config.toml
d_model = 448
d_mlp = 1792
rope_fraction = 1.0
bias = "none"
parallel_block = false
beta1 = 0.9
seq_len = 1024
MLP neurons of a small language model. Each row is named by its layer, matrix (down: output weights) and neuron, and shows model dimensions 0-127. Each number is 500 + 40 x the weight over its row's rms, rounded and kept within 0 to 999. Numbers have three digits each.
A block is one neuron, or neurons of one layer that tend to fire together. After each block is what it responds to, as a language model described it from the Wikipedia text at the highest values.

L2.down249:452525443508584482489519524538538607502469528493487507500527521537500466471471570450525536539507553489551464516514508487508549505523515497518535547498542557513476508457445555461514506502539495506523515434531424509550464570525515538543489510492471507459409504434568486483508543450495454528456517593509539525504538508503472512458508525444471512481493478570450475467543472479501470509462
Description: Clause links and adverb endings

L2.down399:489503478540556555532531541450548486531545471521514454588555600546488516534594565497513517474528531474544518518504483491538488527551466556468499504487574478506556491470493457509489497454494453515490557536426532537519530467439539544513530452456454521503466500486463513503524531499522489503566457545512435526587580557567516486555521435501487516532415492480431484440558513525482519454516
Description: Leading digit of numbers

L4.down58:489531486500477497591484477508492517516497553516561465519534503497456546539473482546435539503421489512484528578541533515544427447558500505403481491495490492455608531508532471579540442434506462492425457480506522506521453458513475431580492473530571574510537486494525504519494489468584527528532476528493555480501489542510541524491473470488484483475514509473472512486431520502549524438500
L4.down84:459466515486521474510481478475511487448500521529486565438458532536528506443505524493462532484425445410447516505498515509551561454530549528472468585498474589553487509551551546510515553475460499538497462516492465458529502454597457497473550574574506512485525573548497464501505470453539458516441442540518503428543490494535572460436519569555527441514575549497466501587420528509523454500535
L4.down194:455536462525517581538494550413502498511478412477610474547499526515456517487551477504521572513602466476463499483490422517428471536536403469470455465511508539478516489481542567504508508519494450488457506564479491412520484426498499492486470523490479544444475482442541532505463440444442526528554455547531449491516496505510484507488484526505452567602493475517534572518507546496441520481528
L4.down366:491518479476524481510488508479508514507502510530586465467482527498456466449551480534435597492472515535494632508571430491505498461545500524483519518491561533576521426442539468480497492460508433554393466570488465473491520435497510510475461547541544503431500481444472495480527507498449522497457509564443454588515552507569496565474439505586484508460515499545507432560535429442476491526558
L4.down783:501482498511553468474509529500518524545545504522466459513470567501504502437477473522497438436500441510410495525517510492492560534510538528526516592451508498424440522457550490438548520535580542523409486573458511507500535412478454455524521485464521479453413504414536450466485540452498558511441501519440493422487490474488455466509444548583524488555429508499506488470470467492459511516499
L4.down870:483486533535591468530530443507487432458436448520482486449548480461476466530456555449523594585447477525527515547521533517480394524486463484520591490518520488565481491507514516486496489528439534545509504479597414475476448588493437518440482543489527553459472556484538424466436528486469444468598426523499526532479476551468446483553490539500526481486474418545512509529511503485488510504549
L4.down1256:501506502413492472494495561424485538508500464440543551513467563530514460509406475495500540466493547461524431464528532502514497489527518510463433526504504520486493506460501480523491416504543494497458535506450473534543499512548496488387488483543535484520540409553462527541500524468477492502499506528573524479516516431553554493582419547450479433490547493517494534575491520527493467460443
L4.down1787:448536496493520467529530551536500474411472508444509503388499492523460630418474466513486562485594497560384483446496524587382558485569513481552474495489505522496544521450573511536521501553543542612519499544489525511457520491504476507440467462542498482421498500472515481499568493456495569578498512497475503532458523498513514525483498489511495499541533485555515491489491509559490537395495
Description: Quantity numbers in prose

L6.down175:539492475466522533473518571447556446438461476467427486473524510463435508458493481514551508442540473470503456489520509464486504516484423463526505517508552539563476436504452498456507443477514449522566521529418478516492532505501496538412487478562559517517488560512418416532516547448527575460466484486479529460497462498537550519448497457544568582502434465445421449548494530527460469545527
L6.down188:514492488538522484510431511501550371542491520458514472522503549505495587483504512475584523462589528572535519502503533531434472573573427511555574515534532518467518562513458528513478520455495503551528559535477461498634567469520500502496511535466488530469464519537505511467533505483468609528501498504525477447447494525503567458445428540537528566520491439492527470484574464451536496508478
L6.down404:476500550550514420521471501508544385519449603495533480456511565426480527517472517496606486483532496496573497489481451526539501582528446471495488458501454557548492446499578442540494441521499487547515553521537445486535498509447459496545422526435541553558492468526560435455483435489490496507531446565501524573447468490498506509503498539527439470531475533488536563522517420454474515561454
L6.down541:529471490485487509490491537500502493501515453469396508461497542531489458566568472537527508505446475541488485456515509528440487445508447577493580509501454513474437457597569526509568386474523525498513541596456469456574480415476463548540529550547518471452540497453527505549529541474535545470477523504488508525432559477451440485430442569564472543549472501489483513414496495473533516468501
L6.down670:521511529554505575498457435584519510471560495406488471514517529582521536569484475561474496579559486473492465530510559540490542549514476465507528502540496537455450591519549531468563531473494498545562560498575491442581492500499537496463452489515435532496537520498516533515447450539541532459487444472465489527506571492511471504492431515491477517421454580553453501517492540462496575459495
L6.down963:505520501459504456546512524552513517551516499521481558538473509537542518428497481458492574490517492524464533475543495521559494537568510452501448554566495520498472551476512515527536583460591500515500500489527510525547464541474533533457500531529533486517482513402528497458497470557541542497512533546523547557504539512525517482517519589516460466450535545433492565517470451488576524532504
L6.down1113:498500509507559557526484506453519548448484533573506474482544490554470544496559558427510496532512517463468459451544479517560455506523528456481572525515549481463522483534484466471506528466506508454483487489556422493536480562474473487551443541520447519508489505493461467498562511457492523532486463530543499456535540520501488434499448403580506540475518549533450441521488462531499526527527
L6.down1281:501515467528550517406486536470522483485477571594446473456559474473479477485479463521549566507481485504530509447522553482541521557535539470542616471532481438563462458430535509451514535453508527469483472482387506444497531503460497458500432598530486515463549483503474480506526460523533489584468503526515544474470550442482464476433523554536452477495474473458446454503518476489566577510492
Description: Start of quantity numbers

L4.down137:544531551558528578549438558489436491444487541475490443444503479472555535532458452469543488537512523503441523486498489499578481590530570495465438515541474493516531470597504463501512491506548490483570472470479423492447515537476520528479467517549496577438501496455544462503479496532483555547429507483475533530479548465515514539506539519500534464478440428496493462490507530495509487502455
L4.down199:521472530518512469468490531550435460581448536505495500488519506458551555562450489481501490493530520539531512563526542528589519558475488528461519452543537510498570515482452442479552470493569492482658506566484420519562451526460539517573503534496495538528505493501563511533440470525524479536467511526549449481520489530485513484511494504424445440423558510483604546494432481449567481484572
L4.down229:573518433501501482514515534438507494525560488480575436433502500500525478453510529504540560489541552523447500532478500530497497487485477515499514514500441479521557490424537521498479533458472522478459467473462513559512562508494536469499516503546455516535459416540459509547551519435508473558475536485509517473456497532462436490511537524459541516448497553523546491470491482478503508519583
L4.down241:471456463475526526498495517563452474520576528510482498462477565512589460565470514514553495533534495500599522564510536503462477531535510476478503479514580490376531519408496484479452512506497548487535439522503510500446528542436518459496500524467482508542424524476518515550447554516493513443477532462434516511572473518502500474572563536474512405435509504455572577505493509519528559577535
L4.down1163:502533493530503580548519502526561473532511581540475533471451436563492514550565473529485487507470442554502486450528445454525529526435438564528552506497533524538496486469548553506486444460540449590488504509483484570514413487556384501473504444494450513539523490458515544473525543479532495440478526482491594484511487491509551469546445470517485474437496491441498552512439470480564518570543
L4.down1295:475468434501472501499522538525502468460544486534487493518482514489532514491510473428500488533489483456478520474478483508459455579528412546472446493572632485529478476433509570562468484520530501543586569457478506474468569458472455493534435417477588445479459514524588455427430471494485545444514463465536438457474449491461484497515435531524448421516497584492478539492438522501453580448530
L4.down1587:557508495494495497519470498549493501466563492464509525452495521479527546563463511456514459503497464503464470485561530595493429422426532415539559512516548460545449561492507452558524467527514543479505506544496580493442492449514531502480455521502533478438475538506449566524475511422488496522390506580536494471541470502513479505574474412487506475419504569455453533485510389498569535580484
L4.down1754:527467476500502538456462604525528487515509587533481485487490540513530577423497439417491520529472509524530505588463466466545536485482596471499471528505505475474537444472472513512496413472502385523593551531461387521424547506467489502505522545564468410502600484415487504476461504532482556511538435420468559524503548525526507458498522503460489486514476511452528497554492467537516469381511
Description: Post-verb adverbs and modifiers